Weights of a small GPT-style language model, trained from scratch on English Wikipedia.
Size: 11 layers, 4 heads of 64, MLP 1536 ReGLU.
Architecture: LayerNorm before each block, learned positions, no biases in attention or MLP, tied embeddings.
Training: 702M tokens, 5356 steps.
MLP neurons of a small language model. Each row is named by its layer, matrix (down: output weights) and neuron, and shows model dimensions 64-191. Each number is 128 + 24 x the weight over its row's rms, rounded and kept within 0 to 255. A neuron's up and down rows have the sign that makes its largest values positive.
After each neuron's rows, "fires before" lists the tokens most often just after its 100 highest values on Wikipedia text that the model never trained on. A number after a token or word is its count.

L8.down570 [149  98 118 151 139 116 150 145 135 153 133 129 107 139 118 177 104 105 108 116 151 132 112 127 165 137 127 118 166 169 104 140 125 170 104 108 125 152 123 149 141 104  60 135 110 121 122 186 110 129 149  55 126 123 113 107 140  96 113 134 137 151 129  77  98 145 141 177 134  99 128 107 166 155 105 144 116 103 154 132 102 108  98 161 150 113 142 113 122 115 119 121 120 118  98  91  95 116 153 107 156 150  83 133 127 117 131 146 127  87 128 130 150 134 104 104  93  97 170 163 100  94 107 159 115  85 150 134]
fires before: "," 20, "." 19, " and" 11, ".\n\n" 7, " in" 5, " at" 4

L8.down941 [122 102 128 100 131 121 113 133  88 114 136 139 138 162 132 121 132 128 108 138 147 127 120  81  90  99 141  86 165 151  75 130 169 151 146 158 150 105 133 130 154 143 138  92 112 109 104 207 155 118 133 111 126 143 147 134  69 140 163 124 145 120 120 134 150 101 109 102 137 113 115 126 169 142 116 126 124 118 124  93 158 105 119 178  91 123 117 126 127 113 132 118 102 108 131 177  77  97 117  94 105 122 113 120 120 114 103 151 130 132 114 111 106 118 109 135 137 118 127 127 108 128  90 137 169 140 111  83]
fires before: " |" 45, " (" 11, " was" 10, "," 4

L7.down349 [140 114 132 123 125 157 149  89 101 123 131  96 113 155 128 159 131  98  70 105 150 132 136 173 142  73 148 107 116 148 146 160 105 150 187  73 176 134 195 110 114  99 139 100 157 134 135 120 119 105  62 126 123 127 166 120 127 149 149 170 164 124 146 148  89 126 151 123 135 107 150  90 147 147 130 103 120 114 159 117  91 136 107 135 105 100 136 135 123 126 147 136 117 123 115 107  94 159 159 135 175 147 154 102 119 141 142 118 106 112 126  97 123 120 142 118  92 105 135 120 107 161 109 136 186 105 129 146]
fires before: " " 58, " |" 39

L7.down1338 [133 148 124 146  82 108 176 118 126 152 177 164 134 153 161 119 121 184 186 153 127 101 176 135  94 100 150 151 115 130 124  98 137 100  98  96 139 133 133 155 132 145 140  73 126 186 144 108 135  91  98 140 106 108 120 135  95 104  80 150 103 137 159 166 101  95 157 154 136 102 161 125 102  98 183  90 106 130 113 150 132 170 118 139 148 115 154 123 162 111 110 138 133 138 157 170 130  91 124 152 141 176 128 107 141 142 115 131 135 156 112 137 145 101 138 137 129 107 105 115 113 135 140 127 132 102 137 125]
fires before: " |" 41, " " 17, " (" 8, ")" 5, " +" 4

L8.down1523 [117 159 126 139 113 159 116 142 107 142 121 124 163 112 141 123 104 164 108 118 115  75 169 129 132 157 125 132 128 167 130 119 129 135 145 144 100 117  95 115 131 124 122 118 103 133 142  66 144 105 111 102 155 186 125 147 129 145 138 180 113 125 110 134 137 100 153 137 108 143 140 157 157  90  85  91  72 133 141 135 133 162 125 139 106 121 135 132 128 155 161 141 105  68  69 131 119 127 124 149 116 139 118 132 123 171  68  68 160 151  69 147 118 106 147 140 155 106 133 134  91 130 135 137  98 127 137 123]
fires before: " |" 37, " |\n" 8, "2" 7, "3" 5, "4" 5

L7.down619 [117  98 128 113 116 106 139 133 145 151 129  96 116 118 157 134 137 126 142 117 107 127 166 107 107 157 141 165 163 138 102 146 126 149 164 181 133 110 115 136 151  82 108 151  98 143 107 203 122 107 169  82 151 119 132 132 117 152 159 106 155 125 150 133 146 133 111  60 175 123  97 135 109 167 145 138 120  98  95 131 119  92 167 121 133 107 137 115 122 138 152 126 122 172  94 130 154 142  97 104 136 115 126 124 119 121  79 131 118 108 136 111 139 137 165 141 123 175 128 107 179 127 113 126 149 153 110 105]
fires before: "," 28, " the" 26, " it" 4

L7.down577 [119 153 121 121 131 170 139  92 108 136 165 125 108 114 103 119 141 113 124 106 149 122 135 121 140 135 107 111  39 146 128 113 172 128 141 117 156 111 115  98 119 168 107 132 122 127 115 135 135 116 130 132 141 129 111 145 121 147 135 120  93 114 144 115 154 153 113 153 111 155 126 167  87 108  54 172  97 123 126 107 131 149 124 124  90 130 129 114 122 153 170 180 112  96 116 100 124 161  91 132  94 169 130 133 125  89 101 115 143 110 110  96 178 130 135 156 135 141 103 174 149 150  97 178 119 142 145 121]
fires before: " |" 40, " |\n" 10, " a" 4, " the" 4

L8.down588 [ 87 114 119 116 141 109 117 106 144  95 122 141 150  70  97 144  86 147 139 140 140  98 109  98 120 137 138 144 152 136  90 126  84 141 114 136 126 117 118 154 103 156 118 147  86 132 151 134 110 121 116 150 136  96 131 143 146 137 132 161 131  86 113 108 126 166 138 146 153 132 130 120 166 126 102 132 166 113 154 154  85 152 131 126 156 114 153 128 126 123 138  95 108 123 113 203 147  81 170 116 153 134 166 121 123 140 151 147 117 116 147 138 140 153  88 119 150  99 132 112 139 103 126 149 120 161  84 162]
fires before: "," 20, "." 18, " and" 8, ".\n\n" 6, " with" 6, " for" 5

L7.down1436 [121 117 155 183 145 104 126 131 137 115 128 104 164 139 118 133 155 121 129 115 154  62 144 106  97 104 167 127 125 152 129 114 125 123 136 144 152 108 129 108  90  90 152 120 106 159 101 172 118  81 109 104 114 109 117 147 153 156 111 147 151 140 155 150  58 112 102 130 136 104 108 160 126 112 136 158 139 120 100 137 121 143 110  90 144 144 122 144 108 119  98 137 142 171 154 143 145 109  94 106 144 131 108 142 177 113 113 186  89 125 120 125 137 146 141 126 157 137 102 137 145 148  92 127 135 125 126 144]
fires before: "|" 38, " |\n" 22, "1" 5, " " 5, "4" 5, "-" 5

L7.down1277 [149 138 134 157 168 132 167 131  94 118 137 121 150 136 111 113 131  83 106 116 186 128 154 124 113 117 136 140 140 162 150 128 165 154 130  89 147 107 120 126 132  97 133  83 142 144 121 182 121  87  97 128 164 132 108 127  86 153 136 131 139 123 131 135  84 132 104  98 118  79 120  97 106 133 100 160  98 125 122  77 126 146 113 109 114 116  99 123 137 127 105 144 109 100  95 137 123 111 117 131 135 132 125  89 156 111 134 150 109 135 165  92 140 138 141 114 139 132 133 124 148 164 126 114 169  97 134  74]
fires before: " " 53, " P" 11

L3.down216 [113 110 142 149 122 101 126 130 147  97 146 152 135 124 148 101  95 122 113 181 150 152 126  99 106 131 127 166 139 131 117 151 122 135 145 125  92 163 120 153 107 148 127  97 130 157 140 124 148 134 128 194 148 140  92 142 156 137 103 167 145 119 128 129 126 161 115  70 139  83  87 139 152  66 158 127  92 113 121 132 126 129 134 137 169 119 154  93 137 150  54 120 196 153 104 118 149 133 117 141 103 157 114 162 146 145 142 140  74 141 114 107 168 126 117 135 107 105 144 162 141 119 104 148 104 137 135 141]
fires before: "born" 26, "19" 15, "20" 10, "on" 4, "2" 4

L8.down1112 [132 140 112  96 161 153 110 134  93 155 130 153 162 130 157  95 129  96 160 134 179  94 133 153 143 122 133  97 109 148 151 146 112 158 121 113 129  66 141 108 133 111 102 158  64 142 134 157 119  80 110 131 121 129 103 149 119 123 124 147 172 165  95 178 127 104 114 165 130 122 124 107 165 110 134 118 177 108  96 115 121 107 100 160 138 146 124  71 137 123 119 165  95  75 127 128 142 137 154 140 156  95 169 109 131  98 144 133 160  99 112 106 139 118 144 115 162 111 118 147 102 100 100 156 135 117 112 167]
fires before: " " 60, "19" 5, ":" 5, " March" 4, " June" 4

L8.down522 [173 102 150 145 142 118 120 120 133 131 136 151 160 129 120 146  93 100 113 105  87 122  96 102 132 118 135 132 120 129 125 204 117 151 143 127 125 146 148 145  97 127 146 123 127 124  91  87 112 107 119 153 145 151  94 142 114 176 115 114 115 132 154 148 102 121 147 106 171 123 123 160 143 158 145 149  99 148 136 161 143 109 131 122  89 137  87 126 140 133 163 100 127 135 108 153  80  99 111 133 173  89 137 129 155 164 190 146 138  73 137 128 138 124 105 160 122 140 100 123 133 140 127 139 175 136 105  62]
fires before: " |" 18, ":" 10, "}" 9, "===\n\n" 7, "====\n" 7, "})\n" 6

L7.down1279 [143 136 144 133 158 102 140 133 107 117 120 160 139 121 138  98 149 147 121 134 123 105 145 145 145 151 124  97 127 127 105 123 128 101 188 127 102 142 119 141 121 158 143 115 137 153 111 150 134 122 123 110 125 111 145 154  90 139  94 114 131  99  79 105  96  90 113 142 103  99 131 100 144 159 122 144 146 116 138 119 132 130 142 163 140 129 123 167 123 149 116 106  98 107 106 121 135 138 147  88 105 109  97 142 108 143 166 134 140 122 118 111 140 134  97 140 111 128 136 151  41 115 102 138 104  85 110 137]
fires before: "|" 29, " |\n" 24, " " 19, " |" 7, ":" 7

L7.down1370 [128 164 130 123 147  86 112 121 126 146 107 142 136 125 153 169  73 100 176 108 137 109  86 132 135 156  99 170 165 122 122 137 143 135 130 132 108 121  95 126 106  99 158 132 121 135 146 157  80 108 154 108 144 125 137 124 133 113 128 108 142 122 171  75 115 167 133 102 139 143 112 105 153 155 137 114  99 129  92 159  98 125 134 175 156 122 141 112 122 106 106  99 157 110  94 138 135 153 106 137 139 111 111 147 127 105  85 132 137 138 170  84 119 136 127  64 142 165 122 100 150 137 108 114 102  97  94 150]
fires before: "," 51, "20" 4

L3.down673 [132 137 113 143  98 130 121 119 142 146 166 141 138 139 123 153 108 119 133 126 150 102 186 136 106 131 110 131 138 103 138 188 140 111 120 100 123 133  31 151 128 132 109 167 120 102 105 173  93 173 104 105 103 135 157 165 131 181 129 146 175 133 144 151 118 152 142  97 132 127 133 120  95  99 122 101 142 107 135 103  88 109 138 121 109  88 141 137 126 141 122 176 112 157 119 158 163 165 117 152 117  97 140 159 215 117 165 138 133 129 106 110 134 112 153 119 112  92 143 122 208 100 138 114 120 142 117 136]
fires before: "-" 61, "==" 7, "=" 5, "===" 5

L8.down1449 [168 125 114 103 152 161 141 147 144 156 141 109 152  93 128 130 147 153 116 123 129 108 107 154 133 105  87 136 127 121 148 138 120 101 123 115 156 108 130 150 121 133 125 122 135 148 146 188 117 161 148 152 106 111 163 138 108 136 131  88  94 142 102 127 109  82 132 105 168 118  91 136 137  94  95 136 117 119 168 155 120 156 145 177 182 100 145 131 146 119 113 126 138 133 143 148 122 122 132 156 104 102 147 147 124 139 160 144  96  86 134 136 118 116  86  95 133 131  95 129 179 137 139 102 126  94 146 106]
fires before: ":" 25, "|" 13, "\"" 6, " :" 6, ")" 6

L7.down136 [112 134 150 155 100 126 154 142 120 158 112 142 162 124 113 140  98 159 138 155 159 113 136 123 113 116 138 128 162 133 103 104  99 121 135 116 152 107 115 126 152 104 137 138 154 146 118 121 147  76 117 115 133  92  93 140 179  85 122 102 115 162 141 124 118 125 143 118 127 106 153 138 141 140 128 139 113  91 110 153  93 168 106 104 146 111 128 161 137  93  94 123 138 120 121 142 110  93 121 156 110 113 132 158 174 136  79 173 121 158  91 132 138 168  98 106 131 129 114 114 127 130  94 112  90 132 135 126]
fires before: " |" 47, " " 30

L8.down844 [100 183 109  78 124 127 116 111 108 121 116 145 120 116 115 137 134 144 115 127 114 130 128 142  94 131 154 109 150 132 108 124 166 149 112 133 133 123 106 134 122 155 114  98 126 127 122 215 119 109 152 104 130 101  83 147 103 118 135 118 102 117 117  99 166 118  64 118 155 128 149  83 154 154  90 142 125  96 140 133 123 169  92 120 115 184 144 182 127 119 181 115 106 113 123 158 120 134 139 112 156 152  81 101 112 141 136 151  87  77 132  81 127 118  97 149 128 161 151 102 192 134 100 140 109  97 138 145]
fires before: "-" 98

L6.down334 [132 144 132 113  88 117 137 117 108  90 156 131 138 122 136 144 139 106 141 127 149 134 128 195 125 122 105 132 125 135 135 152 140 106 130 156 143 136  90 201  87 116 114 117  90 121 132  81 124 173 133 118 139 127 118 108 145 127 130 119 121 124 135 140 134 146 153 121 113 105  88 152 110  86 166  99 134 128 133 106 137 137 123 122  93 137 150 114 109 172 126  62 142 177  79 131 123 138  88 139 143 119 139  78 116 103 162 126 145  90 130  71 166  92 124 171 118 151 155 134 125 124 155 155 132 106 145 137]
fires before: " |" 61, " |\n" 9, " " 5

L7.down591 [142  98 155 142 140 153 133 150 111 109 124 129 105 141  76 124 145 125 127 154 132 111 199 131 119 122 144 100 112 117 140 107 140 138 102 111 141 143 122 101  75 125 111  93 113 129 150 153 111 148 146 135  86 136 112 107 114 109 120 143 107  97 136 139 116 128  88 102 106 135 102 141  67 124 123 125 121 150 112 113 106 133 115 125 114 111 120 162 120 159 167 141 131 152 111 101 141 125 163 160 115 132  83 111 128 194 150 132 123 157 100 154 122 109  91 106 150  87 124 161 149  85 148 183 135 156 161 123]
fires before: " |" 46, ";" 12, " |\n" 12, "%" 10, " m" 6

L7.down897 [137 152 127 134 102 102 177 126 102 123 124 125 187 108 115 132  93 116 151 165 148 118 131 166 125 151  90 137 135 122  93 121 145 171 140 124 133 132 120 144 103 125 158 115 128 160 107  69 123 146  52 137 129 182  86 126 110 167 105 142 136  88  91 176 128 126 102 136 122 125 122 138 133  87 128  74 131 154 121 190 107 151 148 111 111 172 145 120 123 150 133 153 125 160 150 134 154 144 126 116 114 141 138 102 131 141 136 110 138 157  88 109 147 115 160 131  89 131 122 117 142 126 118 137 124 146 132 129]
fires before: "|" 36, " " 7, "%" 6, " |\n" 6, " |" 5, " km" 4

L8.down1004 [ 86 123  92 120 121 117 136  98 128 150 135 160 110 120 138 104 129 118 162 146 164 142 144 109 136 106 148  71 122 151 139 158 114 140 164 112 150 131 146 121 135 153 116 139 149 154  87 123 110 110 142 170 125 128 130  98 169  90 132 129 137 122 129 142 152 114 164 134 153 181 141 146 161 100  94 126 129  90 119 122 107 124 128  79 127 156 185 109 129 116 123 122 118 145 144 101  90 110 128 117 108 153 156 106 112 150 109 155 113 114 101 113 124 101 144  93 157 144 119 122  56 117 141 150 101 141  93 136]
fires before: " " 35, " September" 6, " November" 6, " October" 4, " February" 4

L3.down985 [ 96 119 136 151 138 107 125 141 123 134 154 127 130 126 108 121  82 116  96 136 129 140 114  99  76 122 119 142 131 128 125 167 122 148 168 127 114 137 111 146 142 177 123 123 151 103 129 148 110 174 130 184 113 147 102 177 123 120  85 138 140 125 133  96 124 164 100  58 137  93 112 141 137  79 160 138  86 102 166 147 140 102 106 117 153 112 144 121 104  79 111 135 159 132 121 143 132 153 161 135  93 172 136 116 145 136 155 150 122 112 111 114 124 156 128 136 145 138 173 164 157 116 125 187 124 125 128 151]
fires before: "born" 34, "19" 14, "=" 7

L7.down1238 [142 162  92 143 137 127 136 132 152 118 137 154 174 109 173 155 154  89 113 101 167 123 159 104 148 121 128 110 110 126 123 131 139 101 137  75 156 125 100 115 129 148 162 109 139 159 118 154 118 130 124 132 164 143 104  85 114 164 110 142 176 154 149 160 135 161 138 138 103 101 118 122 124 126 113 135 135  70 156 115 125 100 141 163 129 140 133 141  73 134  89 128  81 119  92 145 165 119 138 119 137 118 124 119 172 127  94 113 111 126 153  97 109 112 105 100 110  76 168  95 154  94 117 103 140  78 128 110]
fires before: "0" 37, "1" 18, " |" 14, ";" 8, "2" 7, " " 4

L8.down1078 [113 135 165 121 176 138 144 120 145 136 110 160 160 131 142  91 151 120 124 113  74 119 104  90 108  78 113 141 116 123 169 141 112 140 198  85 122 146  92 125 111 123 141 124 143 150 107 147 105 123 156 115 156 152 125 116 151 124  98 140 133 115  90 155 138 160 102 160 139 102 130 130 127 130 101 145 117  90 143 105 124 121 138 128 102 148 136 124 135 142 120  77 102 141 118 136  86 119 161 102 128 117 119 135  89 133 151 137 129 118 147 106 139 115 174 130 166 142 129 115 173 127 128 108 166 113 138  64]
fires before: " |" 48, ";" 10, ":" 8, " season" 5, " /" 4, "\n" 4

L6.down93 [152  68 134 136 153  81  75 142 128 119  91  93 119 104 146 142 132 151  78 142 104 140 146 146 126 164 141 120 141 121 162 105 143  97 118 124 155 108 135 134 161 165 127 112 154  95 146 139 114 142 131 100 127 125  91 134 143  90 180 108 146 116  86 104 121 134 111 135 117  94 114 107 113 104 127 124 132 122 141 132 170 147  90 124 109 161 116  99 128  94  89 115 131 159  94 106 157 119 145 117 144 182 153 148 153 112  84 114  98 152 117 105  87 102  94 105 123 112 145 131 139  96 132 111 154 109 146 122]
fires before: " |" 25, "%" 11, "0" 10, "8" 6, "3" 6, "5" 6

L7.down1087 [119  91 141 140 139 117 129 130 174 104 101 132 118 115  96 158  78 129 142 167 148 141 116 132 137 135 189 129 150 103 107 158 141 134 126 140 126 153 116 130 151 130 137 131  97  95 140 133 121 119 100 117 145  88 147 104  97  97 135 106 119 140 136 101 136 121 101  83 140 161 123 131 118 140 165 110 125 150 138 130 111  98 148 101 112 128 115 106 138 128 113 148 120 128 142 138 109 126 151 113 134  68  95 111 132  99 114 141 124 141 122 121 136 152 103 126 124 140 136  78 172  78  92 139 101 119 147 177]
fires before: "-" 53, " " 40

L8.down183 [138 167 144 169  98 167 130 127 113 131 147 129 141 100  97 122 157 157 144 149 146 105 129 128 128  92 112  87 125 201 102 142 156 117 137 141 112 142 138 137 144 136 114 115 156 112 150 202 102 127 130 134  88  85 181 130  91 128 109 117 117 152 121 109 145 104 106 108 158 162 125 122 135 100 123 120 141 155 102  97 133 134 107 138 145  91 146 122 137 115 120 138 116 103 130  84 156 173 148 134 146 163 128 165 107 111  82  89 130 123 139 121 157 157 123 119 149 176 119 139 127 129 159 117 106  86 144 127]
fires before: " |" 42, ")" 7, ":" 4, " votes" 4

L8.down94 [119  80 130 133 118 122 165 153 131 151 141 105 123 139 142 125 133 174 144 115  86 108 120 145 137 105 137 172 113 144 150 137 120 122 137 133 126 141 136 132 132  87 121 109 105 109 133 225 136 142 106 141 129  78  74 112 130 145 141 122 124 143 116 105 163 114 121 102 119 129 130 158 161 106 150 119 143 129 123 115 127 167  83  81 110 167 123  98 123 113 111 107 117 151  76 139  98 106 158 106 127  89 137 120  88 120 140 123 134 133 103 133 144 149 171 135  86 143 170  93 228 128 114 147 136 147 119 154]
fires before: "-" 84

L7.down557 [107 143  99 135 133 134 124 132 182 126  97 146 131 165 114  96 142 139 127 135 132 157 121 124 157 161 131 167 135 125 121 130 107  82 119 123 100 163 116 115 118 106 143  99 107 129  98  93 132 128 137 134 132 167 122  90 143 108 136 155 117 136 100 146 123 104  65 125 138 160 161  85 186 140 115 109  93 117 134 114 102 151  80 126 133 133 100 131 118 124 119 151  99  76 141 159 120 118  99 132 173 198 124 143 147 127 174 180 154 155 104 123 119 125 154 144 130 131 111 138 139 132 147 114  88 151 111  88]
fires before: " |" 65, " |\n\n" 5, "2" 5

L8.down235 [164 146 151 131 109 155 138 140 116  92 151 118 149 156 114 171 119  93 157 175  96 161 162 173 109 108 122  82 117 116 113 156 107 116 106 109 131 167 111 108 100 103 156 114 109 135 165 120 142 145 142 137 131 161 109 156 127 132 114 124 137 108 129 143 129 162  91 140 117 101  98 156 118 105 140 104 105 158 142 137 117 171 111 112 102 124 116 145 130 156 176 134 113 153 117 140 135 175 162 124 150 191 129  93 139 161 100 127 121 145 115 129 149 106 132 143 102 121 141 128 113 116 145 118 116 142 158 140]
fires before: " |" 35, "%" 26, " |\n" 14, " m" 6, " million" 6

L8.down615 [116 144  98 137  66 126 120 142 129 150 143 170 130  71 127 136 110 154 128  98 139 141 150 129 127 130 147  99 126 136 139 156 122  83 129 121 120 135 117 115 102 161 167 104 126 140 153 133 126 134 108 172  89  98 116 161 136 109 138 102 162 128 169  99 133  98 171 160 171 130  95 160  90 128  60  88 125 105 166 115 148  97 138 185  44 125 150 114 145 158 159 106 125 100 157  94 158 152 149 121 135 138  99 113 135 163 134 124 115 126 102 121 121 122 122 119 156 115 123 137 176 157  94 197 123 157 134  91]
fires before: " |" 44, " and" 10, " |\n" 8

L7.down372 [156  95 118 110 127 113 158 136 130 141 120 138 110 110 128 112 128 118 167 137  95 136 155 145 123 117 175 114 150 145 122 146 130 131 101 152 120  83 153 119 158 141 121 120 134 135 163 100 163 131 102 120 106 114 122  89 116 117 139  86 157 115 152 135 134  79 128 116 143 156 156 128  96  86 124 132 105 131  86 147  96 158 112 171 119  80 127 103 145 132 133 121 104 158 170 153 104  94 152 113 127 131 153  97 112 142 116 150 144 146 116  69 148 112 174 174  92 110  97 161  94 118 127 135 119 147 138 151]
fires before: " |" 40, "\n" 13, " " 13, " Republican" 7, "==\n" 5

L6.down198 [112 135 130 112 139 135 152 121 136 134 125 101  87 100 122  88 130 123 125 121 163 132 122 101 180 123 130 152 109 146 103 171  99 111 152 106 129 136 146 124 125 140 154 126  98 161 121 129 100 140 143 168 124 111  75 105 144 118 107 131 123 126 156 123 124  78 100 109  90 121 108 151 182 140 109 150 198 100 131 144 116 120 153 147 161 154 146 163 129 114 143 152 138  55 112 111 132 138 108 144 115 110 116 119 115 128 134 159 108 130  94 170 147  68 143 108  88 153 130 135  34 119 139 171 113 146 101 175]
fires before: " " 74, " |" 8

L7.down139 [ 75 103 124 117 170 121 107  98 133 170 137  80 126 115 102  88 146 127 106 136 120 144 115 107 106 101 145 151 134 119 122 124  94 123 172 107 126 111 105 128  82 111 138  93 138 116 142 161 139 131 137 107 136  94 133 178 149 119 127 143 181 106 139 141  70 157  95  85 125 122 115 131 143 141 156 147 170 144 127 148 112  87 125 125 138 138 144 140 150 123  96 142 153 141 159 138 148  93 127  98 139  74 143 110 154 150 123 167 135  91 127 171 155 148 121 115 161 174 160 128  22 106 118 126 148 142 103 137]
fires before: " " 27, " |" 27

L8.down589 [110 132 106 127 142 110 116 130 115 158 127 115 182 132 108 135 123 151  81 140 132 116 135 147 127 140 139 140 150 119 120 134 123 122 151 143 148 100 126  94 146  90 197  97 129 153 116 121 112  92 128 138 115 117 122 143 120 132 128 134 194 127 125 122 138 124 108 184 109 145 149  94 170 126 180 131 164 117 156 139 126  60  98 121 114 134 129  88 137 116 121 154  96 127 149 124 141 115 143  93 156  89 115 134 135 130  96  89 149 126 136  98  87 176  93  86 157 147 116 145 180 101 152 107 152 159 148 117]
fires before: ":" 75

L6.down1519 [125 143 130 116 124 149 122 168 118 143  97 149 136 123 139  78 147 127 163 128 146 161 145  98 114 150 124  97 110 129 155 103 114 132 106 132 157 156 120 167 111 137  90 170 112 132  78  79 112 142 127 127 153  95 141 137 124 119 114 108 163 149 121 138 115 106 154 172 118 165 140 126 181 124 130 148 114 128 105 136 106 118 137 153 141 120 103 138 114 105 120 146 149 139 103 102  83  78 117 155 149 145 121 142 156 106 161 184 141 126 155 136 104 113 158 176 139 190 120 164  73 139 119  92  90 159 135 105]
fires before: "0" 21, " |" 17, "1" 16, ";" 7, "2" 6, "–" 5

L7.down75 [ 83 135 110 109 105 131 112  92 113 172  85 135 134 109 184 132 120 175 116 111 134 121 137  98 109 110 133 149  95 135 100 108 106 137  99 134 116 119 159 155 135 109  68 151 108 138 124 138  86  59 114 112 179 115 131 134  98 124 134 108 140 127 120 131 161 135 114  97 140 117  89  82 143 161 167 128 136 103 154 132 114 164 159 125 169 161 151 146 184 118 131  90 176 135 102 123 150 116 104 146 133 158 122 180 127 128 122 160 102 122 137 138  86 140 151 119 130 137 103 126 110 169 130 132 129 123 128 134]
fires before: "," 68, " the" 8

L8.down1477 [130 105 168 113 154 132 109  90 113 144 138 136 157 159 158 123  92 112 119 140 110 124 137 132 133 100 135 112 143 170 133 111 133 121 109 100 136 100 114 148 136 133 133 127 146 174  94 140 126 112 120 100 140 123  84 150 114 151 101 151 133 139 119  98 139 139  94 137 150 146 117 139 148 130  97 132 117 126 157 134 126 108 129 148 105 134 122  84 141 122 137  92 102  84 107 163 103 123 144 122 122 137 114 165 127 117 173 134 119  93 147 104 137 130 114 101 145 141 140 125 223 128 146  99 131 121 115 127]
fires before: " |" 37, "," 31, ";" 13, "0" 4

L8.down480 [182  79 125 159 117 134 161 110 165 124 130 128 125 159 147 163 114 133  98 155 125 119 171 116 148 136 154 142 124 147 140 133 158  95 149 144 140 103  94 151 125 168 116 162 137 143 134 179 161 122 144 110 115 144 110 148 105 146 108 119  96 107 107 125 152 109 112 170 139 111 116 139 138 145 148 137 137 147 134 132 102  93  81  94 169 160 107 121 132  78 126  88 119 149 119 131 131 149 103 181 134 113 154  89 129 150  97 154 139 109 105 121  78 107  84 149 131 147 159  89 175 141  94 105 118 114 141 144]
fires before: " the" 17, "===" 11, "-" 10, "|" 9, " " 6, "==" 6

L8.down161 [100 108 100 104 138 156 163 127  96 153 143 136 151 164 155 133 137 180 134 137 118 135 164 128 131 162 134 131 129 152 129 156 149 100 127 153 147  76 114  57 116 111 118 137  76 127 109 141 109 135  93  59 147 114 126 147  91 113 128 124 119  88 128 124  91 145 112 132 141 112  92 108 101 163 164  94 108 135 113 108 125 183 149 100 114 127 154 126 114 159 129  96 167 132  94  98 147 131 135 163 107 150 124 129 149 145 125 113 101  80 162 140 105 118 153 167 147 180 132 157 134 136  90 105 151 137 140 105]
fires before: "," 62, " of" 6, " " 6, " he" 5, " the" 4

L7.down916 [115  84 118 129 112 122 169 138 169 146 119 133 161 115 145 104 131 118 165 102 128  95 118 100 123 129 152 110 164 108 122 161 139 129 142 142 106 134 111 134 123 134 147 115  98 118 136 203 127 156 132 127 150 126 165 149 100 139  87 118 163 122 140 160 140  93  80  48 154 135  80 148 110 151 152 104 137 124  99 128 125 141 153  88 114  86 124 133 111 106 149 113 134 125 152 141 127 143 136 140 133 131 111 148 117 105 139 147  88 151 155 124 158 166 159 136 147 156 136  93 145 162 115 124 133 150 123 109]
fires before: "," 73, " he" 4

L8.down833 [126 132 117 107  99  82  95 151 141 123 136 141 106 152 170 168 130 172  98 113 112 149 105 149 130 126  92 143 129 126 133 134 126  93 135  86 119 162 115 118 148 130 105 115 131 111 160 111 106 160 123 152 120 118 139 139 136  95  89 133 139 165 164 191 109 126 146 128 116 142 109 168 132 142  51 126 124 145 140 151 112 114 107 116 116 128 147 155 121 144 190 105 141 122 123 116 162 195 110 188 116 142 117 120 133 153 140 108 158 121  90 107 107 117  99 120 107  92 103  89 153 167 147 119 142 125 110 118]
fires before: " |" 53, ";" 42

L7.down1293 [144 115 111 181 146 131 134 143 138 102 124 100 111 105 120 175 115 118 128 117  92 164 102 150 142  86 131 146 143 128 133  98 136 123 135  92 134 169 136 169 123 163 144 161 110 106 123 169 151 122 126 155 103 107 156 120 156 116 134 119  99 139 151 118 125 129 112 153  97 117 120 128 132 116  60 115 136 141 137 129 128 117 111 120 126 162 178 138 112 155  89 154  76 121 116 114 140 107 137 126 142 108 120 120 133  94 103 146 122 161 130 114 125 152 156  98 111  97 102 142 131 135 118 184  94 135 135 164]
fires before: "," 21, "." 15, ".\n\n" 9, " and" 7, " to" 4

L8.down1515 [100 128 134 107 112 104 108 187 118  75  84 105 119 102 106 109  89 148  81 155 121  93 131 151 173 138 148 102 123  85 102 113  99 154 122 143 138 135 112 177 119 153 137 115 114 120 117 103 109 121 164 161 126 114 140 132 127 115 144 113 113 113 148 146  90 106 123  91 119 129 151 143 144 180 129 146 105 116 112 122 112 139 156 123 171  90 121 123 139 130 123 131 177 127 146 150 137 112 155 115 137 120 102 128 153 117 124 138 127 143 116 140 137 132 107  91 174 156 140 124 176 113 132 159  95 163 104 160]
fires before: "." 31, "," 21, ".\n\n" 14, " and" 8, " to" 4

L8.down388 [172 131 132 125 172 131 138 129 115 111 165 179 177 154  94 128  92 112 133 154  92 113  88  94 146  89 125 133 111 132 179 184 137  87 155 103 130 113 135 118 177 147 126 158 107 131  87 151 150 138 136 130  91 106 129 151 139 124 143  97 121 111 140 121 134 101 154 134 137 128 118 143 113 124  87 127 121 114 134 167 186  83 141 102 120  96 102 149 128 153 133 139 108 153 121 149 132 129 184 146 119  78 125 145 107  80 139 129 140 127 141 151 148 155 144 142 128 141 135 119 177 126 103 119 133 121 133 124]
fires before: ":" 34, " |" 14, "–" 12, "\n" 10, " " 10, " (" 5